Part of a small language model's weights.
Size: 13 layers, width 160, 5 heads of 32, MLP 640 tanh GELU, vocabulary 8192, 6.67M parameters.
Training: a variant of Adam for these matrices, 202M tokens, 6174 steps.
MLP neurons of a small language model. Each row is named by its layer, matrix (up: input weights; down: output weights) and neuron, and shows model dimensions 0-159. Each number is 128 + 32 x the weight over its row's rms, rounded and kept within 0 to 255. Numbers have three digits each.
Before each neuron's rows, "fires before" lists the tokens most often just after its 100 highest values on Wikipedia text that the model never trained on.

fires before: "=", "–", ".", ":", ")"
L6.up259:150126207130162118075089080115109152168103182087098102089158087154106156137193159062087066136145105158128084197110091115142081168112129116129159159133117176061119126185106132186192172102132130139166127106100108114138115128131138078098131133103068133109107121158162208099128166146108148125176169072165191125180115173107102171132123148187108105158114128155148115059112117158167167124129114097132134133099145110119115099144098096110081125163126143171151083111116161158135144114101177
L6.down259:136130123161135111101110093116163143153121185125044230123141124131151149094145181120129104110133111129000111109103181183146150096105101123114094138127123124133126154087151175172124080145084202108106168135132120136136112138178144117145139105122132125128122196126072133097172138122130158065101133108146108143126118112117148083117142137102116147136122117122119124123126111181134147085122102113085102187101138114144127151162103149109136128099143145128131145084115143168148109113110204

fires before: "-", "\n", "s", ":"
L3.up378:184114153124073080087139095119100108103133062096115110150080059144136138149112145117164095098116176143125108106157113111150130129095115172151152120139176138148051191140078125116120167132162125167130123095095193125153151139181139142070153131080103092143142100089096125108127150136179144087078096130083156089130149187086156167145165116036139136111129137109138126216170105139116169088156115178146128077175160098142186135146141099152142121155120174090140159123133123199067150095110152
L3.down378:106152132105087142147172098144125115076094128176173115126178107147092117170132107158170109150108161097116114150111147123140108134120151113165134148098095106112234138141151123103110093121129133094062075154135140082116100103112172080102145200056101145144108132096149107155165069116137111124153189142076083097184158097106105116139159178216113128081083070138106144130107149082061088086170142147133107172163086202157152122129160109099107154130134170115133115129129174189158143149104112

fires before: "\n", ":", "-", "\n\n", ")", ";"
L4.up274:089117144080141092001124087132118112154171073089134126093132066161133104151141146103167148125093168163157178167149112157185140156137055170115174125126122164107107145144072166187129120108140152119182101121116137138164154125147132066145186100125081106090100136101126162098137142142095076142157114119166186108135109117078136153153122110078113115146142205036072151127129140182134163081164087111131124149130116099108177137126141140106112110105121182099089087096117121110143147145162118
L4.down274:128138067166083158164120015111146070128123191167097115134107151119099137107163125125109145094139112116160073098161179145108156143146119145129106130131141137121086082078187128106074098105058086114121162137144158136108117144155119108120135156160154081160112185162099128175157031119156154132068152150126116150128196109127096143092163113144138117130118096121140110172133105111088080104129166165064119176140084168158109069140150132157158129094133135162179157101152133135168101191132060

fires before: "-", "\n"
L3.up102:153067118081093133131114066116086145137151112132132125107109100131162155161157094072132099096126182174136158135168160089206111125085094152183159126088133170107070174155083102193149146117103169122157125147130141135156137145145152109087144128058090084161181174102085127083165125135153179095151122117123140122173067122085079096156080177118147106097071131136114102184126092131069166130128181111184088165151149095085168100145141143130116163133136148117096130080091188172154118151118137
L3.down102:097091148161111135109119142131131132109144141140071099028165118146156121131120047125155104091132148120089183153097180129179101127104125176157098212115129150067129126156112144139120145160106186114168160150120134124166104127123141104113116126148123094084139140157067094119153155106135136073142132143112107107166182067054094072127133207138116104128154143145120149140163124131096174073148176125095113195146074158157161141083130165112059066137098186119160129083108179118117121141115173

fires before: ".", "\n", ",", " |"
L9.up509:087127173133174135118101071167102129148133089053157105186097075136130167133093129071118113110092169127136142228111152165154134154131162158087159139147180149125089126101085170111148162083114145142099140126088081165115197093152120176139170129159106115143134099098107193125123107149082128143087120092136136125130124130084208087149147138161085173059148133160148123127151123230136099112149143110159065196116143090136134140128152114115082140140151137095127073070109122128108161144124099
L9.down509:158169105126175181145145141152050146116180148153126191091142093076126087115119128103115107085136087155064116062173107106087108140153152095126129112072103106101180125165184121097134099112127161118209149121183141134154111178144108111153104126108101072107139173126114108154200110138158132117113135123145121151099103148147079133145190160082132097090160130165108094067118126128164162198122090180106106128152152167177138102152164163159117084160094124132159127151059103081100072148137163

fires before: "-", "\n"
L4.up467:099077159092086124088108068072071152094158115132206085110084137150091131128101121144105151125153157163165189164141102134164079157164136124139070136097156158103075120084082152120133124179174100150149092116161167157220092207098142121179133128136152085085087114073172157085140100170136069114122178108142108126146088106097115128154116182135135112160141145112075176125105117126094170127131142121075110131109117142137169122160153120161148144112110138097170102075132123189108122163101086
L4.down467:136165127150104082165168122078112132115110083186074112139070140202158155154134142167159127135112113128105162113180149157139126132091110145075070180103174139149105112150060141117119136145135106106122140164110138139060130112109120125141139111155132098136115043113033171084095109131123132144146098223131079184140134170108107125117082152128058157108164104108099137116106118173135157155137169141091135135059114173176145086126127128144112156152099134198192103168080167156105129165139127

fires before: ":", "\n"
L3.up158:146110184111084153103090131129117144140081113123139092079124065133069105138118165128173167118130175178160112106148145137225125122051133118200156124150119184089082078197060143192168147100148124191139110127151170148155135135149153138087129130095139147061106182147093178123137157146142137048125170152095100064127168118092126095114121134123144099123117131113127106167108075111101138125155077126138072140145146151137140142142143142077142156127123111113107065140148165154154059140121161
L3.down158:071088067115095140071142136161146084143151140104163052099154131128150159134188085139134120120077136163148142146085193110105078094137088147117152138141123158142112188078085149156114102121115139082117112168148163129132157124196178119071121112130129122091112144187107087182170116128183101097108107076172163114111154136140122095139183172152149198065128123151124124144168119101120115102125168123110114201117129181089099145101207145083081143156100108147131099146129124145094165138080072

fires before: "\n", "\n\n", " |", ","
L10.up525:087092149128161149100027149122110135131088128115123115114111128149185107074135166068203119166092151109110132155115095167135116134124140177115104143147189119135093129125156101107226123126105128097180161194098124095175174140160090143120157115146168139149101126126129130160123178140182122143079183085141103127131182128110124083129152156141146132148140090151101069092117108107134130082131117082149127173180138104073151077167168131076105173168058158131158108120119119185072137095096082
L10.down525:094143107129131153181161104134128116073150154130119127087104132117133052128194094164097119111104119133000157113124143095148134119147155158165110104193130142123166150079088158123126134133127156103115112117132127223156156119110121105082073141104059130125133172125097114137125136164106184129145105152160158154083135091147123173103115104135092090105072127119092138139115162088165119148142166137123119170172148180162119154061118114099110114141128226166145102134117136112138109144107192